From a checkpoint of a small transformer trained on Wikipedia.
Size: MLP 704 SwiGLU, vocabulary 4096.
Architecture: rotary positions, biases.
Training: a variant of Adam for these matrices, 4094 steps.
MLP neurons of a small language model. Each row is named by its layer, matrix (down: output weights) and neuron, and shows model dimensions 128-255. Each number is 50 + 10 x the weight over its row's rms, rounded and kept within 0 to 99. A neuron's up and down rows have the sign that makes its largest values positive.
A block is one neuron, or neurons of one layer that tend to fire together. Before each block is what it responds to, as a language model described it from the Wikipedia text at the highest values.

Responds to: Degree-earning verb objects
L6.down35:44 58 35 47 50 55 64 37 54 54 42 64 61 40 76 61 62 46 72 38 57 41 40 51 48 39 49 59 44 48 63 51 52 63 52 24 47 41 68 53 51 47 48 54 61 64 58 56 47 46 46 32 35 48 34 48 42 34 53 42 33 28 37 68 59 43 51 58 46 66 39 39 47 49 59 53 43 56 57 55 61 51 43 54 53 60 49 49 44 57 58 41 45 47 48 45 46 48 61 55 57 41 55 60 55 55 61 74 44 40 50 29 29 42 50 30 38 45 62 45 43 44 57 55 57 37 45 58
L6.down171:45 67 44 41 53 35 46 55 39 51 54 64 51 47 55 54 59 61 44 33 40 39 43 28 71 57 71 30 35 66 49 62 65 57 41 50 56 36 60 54 63 57 54 52 43 46 42 52 45 38 50 50 44 53 52 48 67 59 60 44 64 46 29 76 51 63 46 46 46 51 51 49 45 49 44 60 49 47 33 61 58 54 59 56 45 52 30 41 63 46 68 63 44 59 59 34 56 50 58 54 41 51 56 43 52 54 62 44 50 64 42 47 55 64 49 39 48 62 56 58 72 45 42 40 53 49 45 59
L6.down181:61 49 63 51 54 51 42 29 48 33 43 56 42 49 60 55 50 67 65 60 60 44 49 56 61 60 56 65 57 42 46 43 49 63 46 48 62 47 50 55 42 54 59 52 37 38 48 50 27 50 35 61 43 51 43 43 52 44 47 44 68 50 38 54 60 47 29 51 54 52 41 71 62 66 43 25 40 52 59 39 53 58 53 36 49 50 41 46 68 60 52 29 45 64 50 42 30 48 43 33 47 70 51 57 39 69 48 45 46 55 52 34 52 59 48 38 52 55 45 56 45 70 44 42 62 38 46 49
L6.down288:62 52 47 54 36 49 44 56 43 50 46 57 57 51 41 34 59 52 67 48 57 56 51 58 72 52 43 49 61 65 66 56 49 45 38 38 41 64 52 54 51 59 43 56 56 39 58 25 47 58 63 66 46 57 54 56 55 43 48 31 64 42 50 49 51 69 43 50 31 50 43 57 51 41 69 38 52 47 60 46 38 59 55 55 59 58 52 57 47 55 56 43 59 19 47 41 52 54 54 40 32 40 45 47 35 41 42 46 42 22 53 40 44 29 42 46 55 41 77 53 51 63 54 49 56 49 41 41
L6.down308:53 44 60 43 54 63 50 62 58 54 41 31 48 53 42 41 65 53 52 28 50 37 59 40 38 59 52 26 59 19 37 53 41 50 50 43 51 48 50 50 55 56 57 49 36 52 51 55 37 43 55 46 47 43 48 51 33 55 50 64 62 31 46 49 68 40 75 47 37 69 34 54 56 56 58 48 40 52 50 42 57 48 32 40 38 60 55 51 69 50 57 42 57 42 43 52 55 47 58 41 54 42 63 52 47 58 48 56 58 38 47 43 49 51 51 57 31 48 51 59 64 65 51 46 36 37 49 46
L6.down437:50 58 41 51 24 53 70 34 52 49 50 27 47 38 33 36 46 45 54 77 65 39 57 34 41 55 48 77 77 49 64 35 62 57 56 42 67 59 50 52 54 56 52 73 38 59 31 50 38 49 61 34 35 47 57 44 34 53 67 56 63 73 49 51 55 41 42 39 50 46 37 39 52 58 42 39 51 59 62 57 41 39 42 47 40 54 67 46 48 44 40 44 59 53 51 41 59 51 76 47 59 43 49 54 44 43 48 46 39 40 49 37 46 57 44 57 47 38 48 47 55 34 40 41 59 58 35 41
L6.down528:51 28 50 40 48 51 65 47 42 68 54 55 62 70 51 64 51 42 67 34 60 39 40 62 55 64 37 55 42 67 54 52 47 44 63 58 55 70 28 58 44 45 60 59 42 47 45 44 60 45 56 42 50 48 36 47 49 41 43 64 37 49 55 54 70 65 51 51 55 38 51 47 48 59 59 68 47 39 52 51 47 44 58 45 32 40 45 56 42 35 47 59 44 28 73 61 36 62 46 66 46 50 44 65 49 38 39 47 53 36 56 72 41 44 55 56 44 51 50 52 47 43 64 26 28 24 49 49
L6.down643:56 54 51 54 44 57 47 40 48 46 36 55 40 68 37 77 63 44 35 60 51 46 36 46 38 52 46 55 52 50 60 65 54 45 57 56 42 53 43 56 49 54 52 37 40 43 58 70 56 57 52 45 54 52 56 57 54 56 52 42 41 57 56 50 45 59 56 35 55 39 46 60 51 63 39 34 53 43 43 69 65 49 58 47 45 70 37 60 51 67 50 51 67 53 47 63 61 49 48 59 50 42 28 49 58 49 45 47 72 34 63 62 65 48 32 47 36 53 35 41 66 56 53 61 58 33 39 48

Responds to: Section heading closers
L3.down290:57 62 58 49 39 64 53 33 75 51 53 54 50 58 35 40 70 43 40 45 63 51 83 61 53 33 38 46 68 34 61 46 33 60 40 60 59 60 61 54 52 45 54 33 61 52 58 36 39 52 57 38 44 47 55 55 54 61 44 46 57 36 55 52 46 46 36 60 46 52 48 50 61 52 53 47 35 53 45 33 54 51 61 45 43 50 62 62 54 44 59 63 46 55 52 56 56 46 41 38 53 45 55 59 59 70 42 60 43 55 55 68 56 47 44 53 57 43 46 52 31 61 49 48 52 47 55 39
L3.down450:50 53 42 62 57 62 66 66 48 52 51 42 49 56 48 60 58 51 57 61 54 60 22 57 39 38 48 53 45 50 46 59 58 57 65 29 61 24 34 48 54 44 49 75 63 59 42 39 44 57 64 39 55 61 40 61 52 51 39 42 64 29 52 37 72 47 61 52 47 66 54 44 54 63 53 33 56 48 34 46 59 39 52 38 49 42 48 38 58 59 41 54 54 46 57 50 60 41 57 40 50 43 59 48 46 63 47 53 51 25 57 42 31 28 57 55 39 36 28 58 67 55 37 48 54 41 63 46
L3.down548:36 48 51 47 46 65 52 55 47 45 62 65 47 54 56 49 53 47 53 36 43 46 41 63 48 55 53 37 52 57 52 33 38 32 54 43 70 42 55 37 41 55 50 52 50 50 54 65 48 59 59 54 47 52 52 38 40 54 31 41 46 58 63 58 38 28 65 55 53 59 42 48 52 61 56 63 44 49 57 59 48 51 46 50 44 48 51 60 35 63 54 54 42 61 46 36 42 41 34 59 62 40 38 62 54 73 52 68 60 62 51 50 63 58 49 43 52 50 48 50 33 66 52 58 64 38 51 51
L3.down661:28 55 38 59 52 44 53 53 61 77 46 45 56 45 54 33 52 75 37 28 55 47 52 65 35 57 40 47 49 51 47 28 55 53 52 55 49 56 52 36 44 49 43 49 55 62 47 43 40 59 51 37 45 33 56 44 55 60 22 59 67 42 43 45 50 60 64 70 49 53 55 51 41 63 49 51 52 42 57 53 58 47 44 51 37 57 57 66 46 52 53 61 47 52 54 46 67 48 37 62 46 52 61 36 58 50 39 71 78 34 52 52 49 48 52 55 38 40 43 58 51 65 73 50 64 45 47 42

Responds to: Word-initial "a" token
L7.down160:47 39 70 63 42 56 52 42 43 58 43 36 54 64 35 48 64 43 66 44 52 51 50 73 45 50 53 38 28 50 60 59 41 40 57 40 42 40 61 36 41 41 46 52 45 48 56 56 41 51 48 51 46 43 35 44 51 51 63 49 57 44 44 41 59 57 41 56 41 42 50 58 57 46 33 51 49 42 54 51 58 42 53 19 52 40 37 55 61 60 45 53 40 40 61 50 58 40 68 54 37 52 48 52 60 33 54 50 66 52 59 52 45 60 50 43 63 61 58 52 58 38 57 62 31 55 20 47
L7.down609:41 43 39 52 56 64 51 46 53 49 55 47 43 51 55 43 52 51 55 51 56 64 49 48 59 43 50 47 38 59 53 58 50 51 46 53 45 31 38 50 56 61 63 44 56 33 71 46 45 46 34 59 37 61 29 68 32 81 34 47 48 47 60 77 52 52 39 58 41 58 39 54 52 35 53 64 46 50 46 59 43 38 50 39 51 45 49 49 56 32 50 55 41 49 71 49 57 55 45 51 48 55 56 66 68 43 68 43 51 36 48 64 55 42 56 56 59 37 59 47 59 45 65 38 60 55 63 55

Responds to: Word-initial consonant fragments
L6.down25:46 37 47 68 40 55 51 40 36 39 61 42 41 39 51 41 58 37 61 55 46 76 50 55 50 44 42 60 50 49 53 53 47 23 44 40 68 44 80 49 55 45 55 50 71 68 52 36 43 59 33 37 37 65 47 51 49 74 45 53 50 51 40 69 43 39 52 72 58 51 54 51 43 37 55 44 47 52 44 44 62 63 52 45 51 43 43 37 53 61 55 56 40 48 53 48 55 45 52 49 34 49 45 70 48 57 56 44 55 39 66 48 56 50 57 63 36 45 37 29 70 58 34 52 64 53 57 51
L6.down29:60 51 41 51 54 49 42 48 69 59 32 57 40 52 43 63 47 42 43 46 48 61 38 59 48 63 69 56 52 47 42 39 41 41 45 50 41 60 42 66 45 49 49 66 64 33 48 56 49 67 46 50 50 37 56 66 69 51 35 55 46 53 54 56 29 49 57 62 56 56 43 50 40 49 62 52 47 54 35 53 53 59 25 37 44 44 46 57 31 51 42 52 50 60 50 36 61 40 48 42 36 57 38 52 57 49 60 27 48 65 69 62 47 35 52 50 54 54 36 63 35 42 63 46 72 54 64 52
L6.down168:63 51 40 51 50 42 48 51 44 54 19 54 43 44 48 49 65 48 42 62 51 47 64 50 65 36 47 41 51 51 39 44 58 53 66 43 48 51 59 48 68 32 54 52 46 54 36 54 45 55 50 53 52 61 64 55 49 59 53 70 55 68 61 39 56 55 38 44 55 27 51 60 44 56 44 55 53 52 56 32 40 46 69 27 63 40 28 45 63 43 69 67 62 46 46 55 57 60 57 51 68 37 58 44 37 56 46 50 40 53 41 39 56 48 48 58 37 44 55 39 60 38 46 35 36 32 53 62
L6.down242:57 63 38 53 43 46 37 48 34 30 43 48 60 50 60 57 50 58 47 26 62 47 54 53 34 33 59 50 38 77 26 47 45 55 48 36 57 35 54 55 54 52 60 58 55 40 50 41 42 35 68 54 49 48 48 38 55 55 59 55 43 43 45 37 26 50 49 24 53 48 44 50 52 51 55 52 51 64 53 35 47 49 51 38 62 55 42 64 48 59 47 48 58 56 42 43 56 63 50 54 53 54 47 51 47 55 24 45 52 67 53 55 37 33 63 55 40 67 62 42 46 46 58 59 70 32 44 44
L6.down383:56 42 41 59 36 52 49 54 50 64 54 62 41 39 51 57 64 39 59 38 53 35 47 59 48 40 58 42 48 70 56 44 58 67 47 51 75 50 58 45 54 56 65 38 47 46 58 41 59 59 53 45 60 67 39 66 62 63 47 48 43 55 53 44 35 49 59 60 60 44 39 63 56 43 59 56 44 56 27 44 56 49 48 67 51 42 55 50 50 62 38 47 50 53 56 67 42 61 36 39 53 58 61 56 50 33 43 45 39 56 48 63 55 44 55 40 47 54 62 54 47 46 40 52 57 50 54 58
L6.down464:42 66 64 51 52 47 34 44 64 57 59 53 43 63 44 61 52 33 48 39 41 58 54 65 58 49 73 60 48 34 39 38 40 46 41 42 52 69 60 70 44 50 35 60 53 44 54 69 40 69 59 39 49 40 49 48 63 42 42 35 50 52 49 61 41 32 53 38 57 45 49 49 57 40 60 56 50 49 44 47 65 58 43 43 40 43 48 37 49 55 47 38 39 67 53 32 54 65 59 35 55 32 47 38 44 54 64 47 66 76 51 51 53 55 34 58 41 63 53 47 46 38 27 62 48 52 70 53
L6.down468:51 52 27 35 58 56 52 45 66 36 48 43 43 59 49 64 43 24 51 51 49 57 40 44 47 62 46 47 74 39 55 34 59 72 31 50 65 51 54 60 45 51 54 35 58 55 51 60 48 44 47 29 42 44 40 66 35 43 52 68 46 41 64 67 39 65 54 52 54 41 49 55 67 51 48 66 45 64 57 58 47 59 43 62 50 62 47 47 45 44 56 42 43 46 51 62 44 51 56 63 49 56 40 52 53 56 40 66 41 57 51 43 58 60 46 49 77 54 38 51 72 52 52 52 67 48 52 56
L6.down537:42 60 55 57 53 70 48 59 49 48 28 50 38 44 54 44 58 54 45 60 55 43 58 54 64 50 59 65 65 35 57 48 54 49 56 52 48 73 42 67 52 48 60 59 63 42 45 49 55 44 47 61 65 31 52 48 32 54 54 62 56 55 54 59 56 59 47 37 41 64 42 51 56 57 55 44 46 56 45 36 59 46 61 48 55 56 52 46 48 50 48 34 38 40 53 39 44 32 50 55 48 60 46 39 52 75 49 43 41 43 40 40 60 54 44 53 53 45 52 46 86 53 72 35 51 36 36 62

Responds to: Ordinal and superlative words
L6.down111:53 51 37 40 29 44 59 39 42 48 35 51 55 42 51 44 37 60 59 51 44 43 64 54 59 62 49 46 44 48 69 43 28 46 47 44 44 54 38 57 50 54 49 55 67 35 38 55 40 51 58 49 32 51 52 70 49 51 34 42 41 48 35 55 47 33 52 49 51 74 52 48 62 56 47 50 48 51 72 43 77 63 47 52 78 43 52 61 51 51 54 41 48 48 37 48 44 18 61 44 37 43 38 45 35 47 49 58 46 54 47 29 58 42 43 43 82 64 50 46 60 63 55 47 49 37 46 43
L6.down231:43 61 60 66 48 38 46 48 45 50 42 43 36 49 32 38 52 28 35 50 33 52 34 51 49 36 42 50 44 30 58 55 44 44 49 32 54 48 50 53 59 79 49 54 65 49 62 51 41 39 50 40 42 44 37 50 46 50 62 48 66 37 41 45 42 60 71 58 65 43 55 68 52 65 39 75 57 39 45 52 47 58 48 44 46 51 49 53 54 51 57 47 38 61 51 46 54 49 60 44 43 36 41 54 59 55 53 52 53 43 57 48 59 39 52 54 60 45 55 60 35 40 43 48 55 65 56 48
L6.down320:40 60 34 52 63 51 57 43 57 54 67 54 43 47 54 53 50 48 57 50 29 26 43 34 35 69 39 41 46 45 48 49 53 48 50 57 54 49 33 46 64 50 41 54 48 55 39 30 62 56 44 51 58 58 56 55 59 45 47 52 41 44 49 62 38 48 21 38 60 68 42 52 52 60 55 43 64 42 33 66 68 48 30 44 50 52 32 66 50 19 56 31 49 53 37 63 72 57 62 74 45 30 64 50 53 70 62 55 60 49 54 42 56 70 51 54 54 42 28 46 44 53 52 59 40 56 55 54
L6.down499:48 42 56 68 41 68 48 52 50 66 60 41 48 63 45 41 34 31 48 61 54 61 67 49 27 49 48 48 45 39 56 35 68 44 57 54 65 49 64 58 64 44 59 59 40 57 68 67 47 33 46 50 37 45 35 49 47 56 45 48 30 46 45 48 31 52 51 50 57 43 55 46 29 64 38 69 46 51 57 54 60 39 48 55 56 75 49 42 49 49 50 54 31 49 39 56 68 68 37 51 47 37 54 56 58 52 61 35 53 46 64 56 35 57 58 50 50 54 59 48 61 50 49 53 41 61 48 31
L6.down508:35 52 56 62 62 47 58 58 57 60 67 50 46 42 58 47 54 23 41 45 55 50 29 49 51 48 43 43 51 53 64 38 42 57 33 52 60 51 56 47 53 65 46 62 56 62 54 54 47 41 43 48 65 68 49 34 36 37 34 48 49 43 55 37 34 51 44 41 44 52 54 49 45 43 60 45 35 39 57 51 41 68 57 54 43 51 52 45 31 69 63 61 52 75 27 64 59 51 38 59 48 55 59 47 38 63 48 56 57 61 54 45 39 57 56 51 50 49 49 54 47 45 54 53 53 50 63 54
L6.down544:50 61 48 38 34 36 53 45 46 37 54 49 42 44 56 52 39 37 59 55 61 56 39 69 52 41 59 54 46 62 53 57 54 45 46 25 42 50 51 51 52 53 44 64 72 41 46 66 54 50 64 57 46 44 39 48 56 68 61 44 40 57 34 48 48 53 54 49 45 60 41 41 59 56 42 44 55 46 63 41 41 55 39 53 57 41 53 44 58 42 48 39 38 51 32 43 63 49 39 25 48 50 42 48 35 42 36 54 38 53 44 47 75 41 70 52 34 39 42 37 57 58 41 50 66 42 73 45
L6.down597:58 45 67 34 49 40 29 41 45 54 53 42 65 57 48 52 45 45 36 66 42 39 48 57 55 68 62 52 46 55 56 41 66 42 30 40 38 35 52 46 66 50 57 51 31 47 32 43 43 39 41 52 49 39 44 46 53 44 53 50 43 48 52 55 57 35 34 39 49 42 43 64 58 63 43 57 47 45 59 48 26 63 63 59 62 65 59 47 68 62 49 60 47 59 40 51 51 51 44 41 66 40 41 52 56 37 34 52 56 65 53 56 38 53 48 48 41 36 37 35 51 51 41 48 44 41 36 44
L6.down602:49 37 47 54 65 44 66 47 41 58 45 35 44 43 59 22 71 45 52 45 46 60 46 61 47 51 53 69 53 47 49 40 52 54 45 45 44 52 57 42 73 64 60 61 45 41 49 61 42 51 30 56 53 57 41 47 67 54 51 39 31 50 53 55 25 68 55 48 63 52 68 42 49 68 65 48 41 41 43 57 61 56 51 63 46 54 72 43 49 53 47 36 33 55 45 50 46 33 30 66 45 39 44 54 35 62 51 41 53 42 49 60 56 50 40 56 62 60 44 48 57 45 47 56 40 35 33 45

Responds to: Early word-fragment tokens
L3.down123:53 64 34 44 48 59 47 49 53 37 50 46 61 64 33 30 48 49 61 51 56 33 49 74 63 34 62 48 54 58 40 50 62 35 53 49 59 41 51 48 54 57 48 49 45 52 38 45 45 44 63 38 48 52 56 44 57 66 49 59 57 56 47 50 28 54 63 38 37 62 54 43 39 36 50 60 64 36 37 48 46 47 55 48 61 64 47 52 54 60 42 40 52 41 42 72 65 80 55 54 51 43 63 59 61 66 41 47 45 63 36 50 45 64 52 54 50 38 50 37 53 55 57 64 37 58 42 58
L3.down314:38 38 53 39 35 56 53 48 59 40 65 45 44 56 45 48 61 60 38 44 42 48 62 66 43 45 56 46 36 59 27 54 49 48 55 45 43 46 48 44 56 51 47 42 53 55 69 53 61 48 61 60 60 45 53 68 30 48 50 40 54 29 38 44 24 50 58 48 46 56 56 46 65 37 63 44 44 47 27 44 56 49 21 38 26 46 53 42 69 50 53 52 36 49 55 61 47 46 55 58 57 57 55 61 49 36 42 45 49 52 56 43 71 45 46 36 51 52 61 36 51 56 47 69 60 50 66 54
L3.down512:48 60 46 41 60 48 32 49 38 28 61 47 65 81 52 59 51 57 50 45 33 39 45 37 51 30 57 65 61 41 46 67 62 33 32 46 68 45 61 51 43 56 46 63 49 41 47 53 44 43 43 47 59 54 50 66 50 56 62 57 47 55 46 58 42 58 63 52 52 38 51 44 52 60 49 40 54 53 40 57 44 66 48 48 45 49 48 52 51 55 52 48 43 48 53 64 47 53 69 57 51 37 38 47 44 51 49 49 69 49 48 64 43 66 61 45 37 54 49 58 57 56 55 35 48 47 25 56
L3.down668:50 51 45 64 46 38 50 57 68 61 67 50 59 43 57 47 43 64 46 53 50 51 55 56 61 59 53 54 38 50 49 42 58 51 33 56 59 57 25 54 43 61 48 24 54 41 38 33 46 54 36 44 53 44 58 55 45 32 36 43 59 52 31 52 45 37 43 63 52 66 38 56 63 44 51 35 63 48 49 63 58 54 48 23 55 54 43 38 44 57 55 45 48 47 49 48 45 41 68 64 36 50 45 43 60 50 69 43 60 45 47 60 66 67 53 55 38 51 40 58 48 52 30 38 65 47 52 55

Responds to: Ordinal and ranking words
L7.down79:45 48 45 50 47 44 54 57 50 45 59 48 54 47 38 38 33 54 47 46 47 58 54 49 44 56 55 58 45 61 47 51 60 36 44 49 73 45 72 33 54 65 50 63 32 48 29 35 61 60 46 56 55 65 48 56 40 57 45 64 55 55 37 50 63 50 59 50 35 53 56 42 32 62 50 57 47 45 50 45 42 61 55 53 55 65 30 53 61 52 48 55 48 58 49 35 58 64 60 39 49 61 55 79 65 71 50 61 59 53 55 70 51 47 49 49 69 51 49 46 57 33 42 37 46 49 42 54
L7.down428:42 46 47 49 45 45 42 51 57 38 58 41 47 60 47 35 64 61 56 50 22 42 59 40 43 41 48 47 47 51 53 44 71 32 63 34 54 46 62 46 58 52 60 38 52 66 36 56 53 43 56 58 48 52 46 47 40 36 45 61 64 47 51 57 51 52 49 46 54 37 47 44 43 28 38 56 47 63 46 56 40 44 43 50 63 55 59 77 64 52 60 46 42 45 31 51 54 58 53 27 58 81 36 30 53 35 33 40 58 37 60 42 44 52 60 50 32 50 34 38 48 52 60 63 54 34 69 56

Responds to: Narrative past-tense verbs
L3.down31:59 62 48 41 47 41 59 28 41 56 32 22 54 59 46 55 46 64 54 48 53 42 46 44 63 59 58 59 42 44 42 40 58 52 36 56 51 54 52 32 33 50 74 43 57 60 52 49 56 50 51 50 53 56 55 50 42 50 48 41 53 44 40 51 57 52 58 46 46 42 48 53 55 51 42 48 63 58 42 35 72 46 67 42 73 47 57 28 49 62 43 43 37 55 41 56 45 48 70 33 42 55 30 60 38 62 70 46 44 55 51 33 53 45 61 41 38 27 37 35 54 49 44 46 31 49 53 54
L3.down285:45 50 44 50 55 44 46 54 49 48 62 38 50 42 45 59 48 50 59 53 69 45 51 65 73 57 50 39 46 51 34 55 38 44 72 44 54 50 53 45 60 34 60 49 58 68 45 59 54 53 52 45 51 61 51 57 40 52 40 64 71 31 62 31 70 65 55 65 62 52 45 72 45 55 36 51 39 43 57 42 62 47 56 25 58 53 58 43 38 47 66 57 50 59 54 50 44 58 34 48 39 46 31 54 57 56 55 61 38 42 39 29 55 62 48 50 55 45 47 40 55 48 37 50 43 69 62 41
L3.down457:52 58 56 43 46 39 61 37 57 71 68 43 53 58 53 57 67 47 64 75 52 55 44 53 51 62 60 48 44 67 55 42 53 43 42 47 57 43 47 49 48 55 48 42 48 52 64 51 49 50 36 47 50 30 39 42 39 54 53 46 58 46 56 53 58 54 44 47 49 56 38 66 38 68 50 37 41 54 54 56 57 37 37 55 52 47 54 55 38 38 56 42 51 38 57 46 47 53 49 59 58 51 47 54 52 58 49 47 44 55 46 55 36 47 35 51 49 44 64 56 65 43 47 54 31 52 56 41
L3.down558:66 52 54 55 56 44 26 61 52 62 42 41 53 72 65 45 48 53 50 41 65 64 73 54 43 30 50 48 50 59 42 49 57 52 37 58 26 40 61 51 76 63 25 53 60 47 40 49 54 46 57 40 38 55 53 52 51 39 46 53 63 31 62 44 56 44 50 50 42 60 46 41 50 55 50 37 41 29 53 42 32 39 53 75 43 42 58 32 46 57 50 48 48 59 54 64 51 41 51 42 40 46 53 55 48 40 56 37 60 46 43 43 57 49 61 62 44 60 44 42 62 55 37 63 51 31 57 51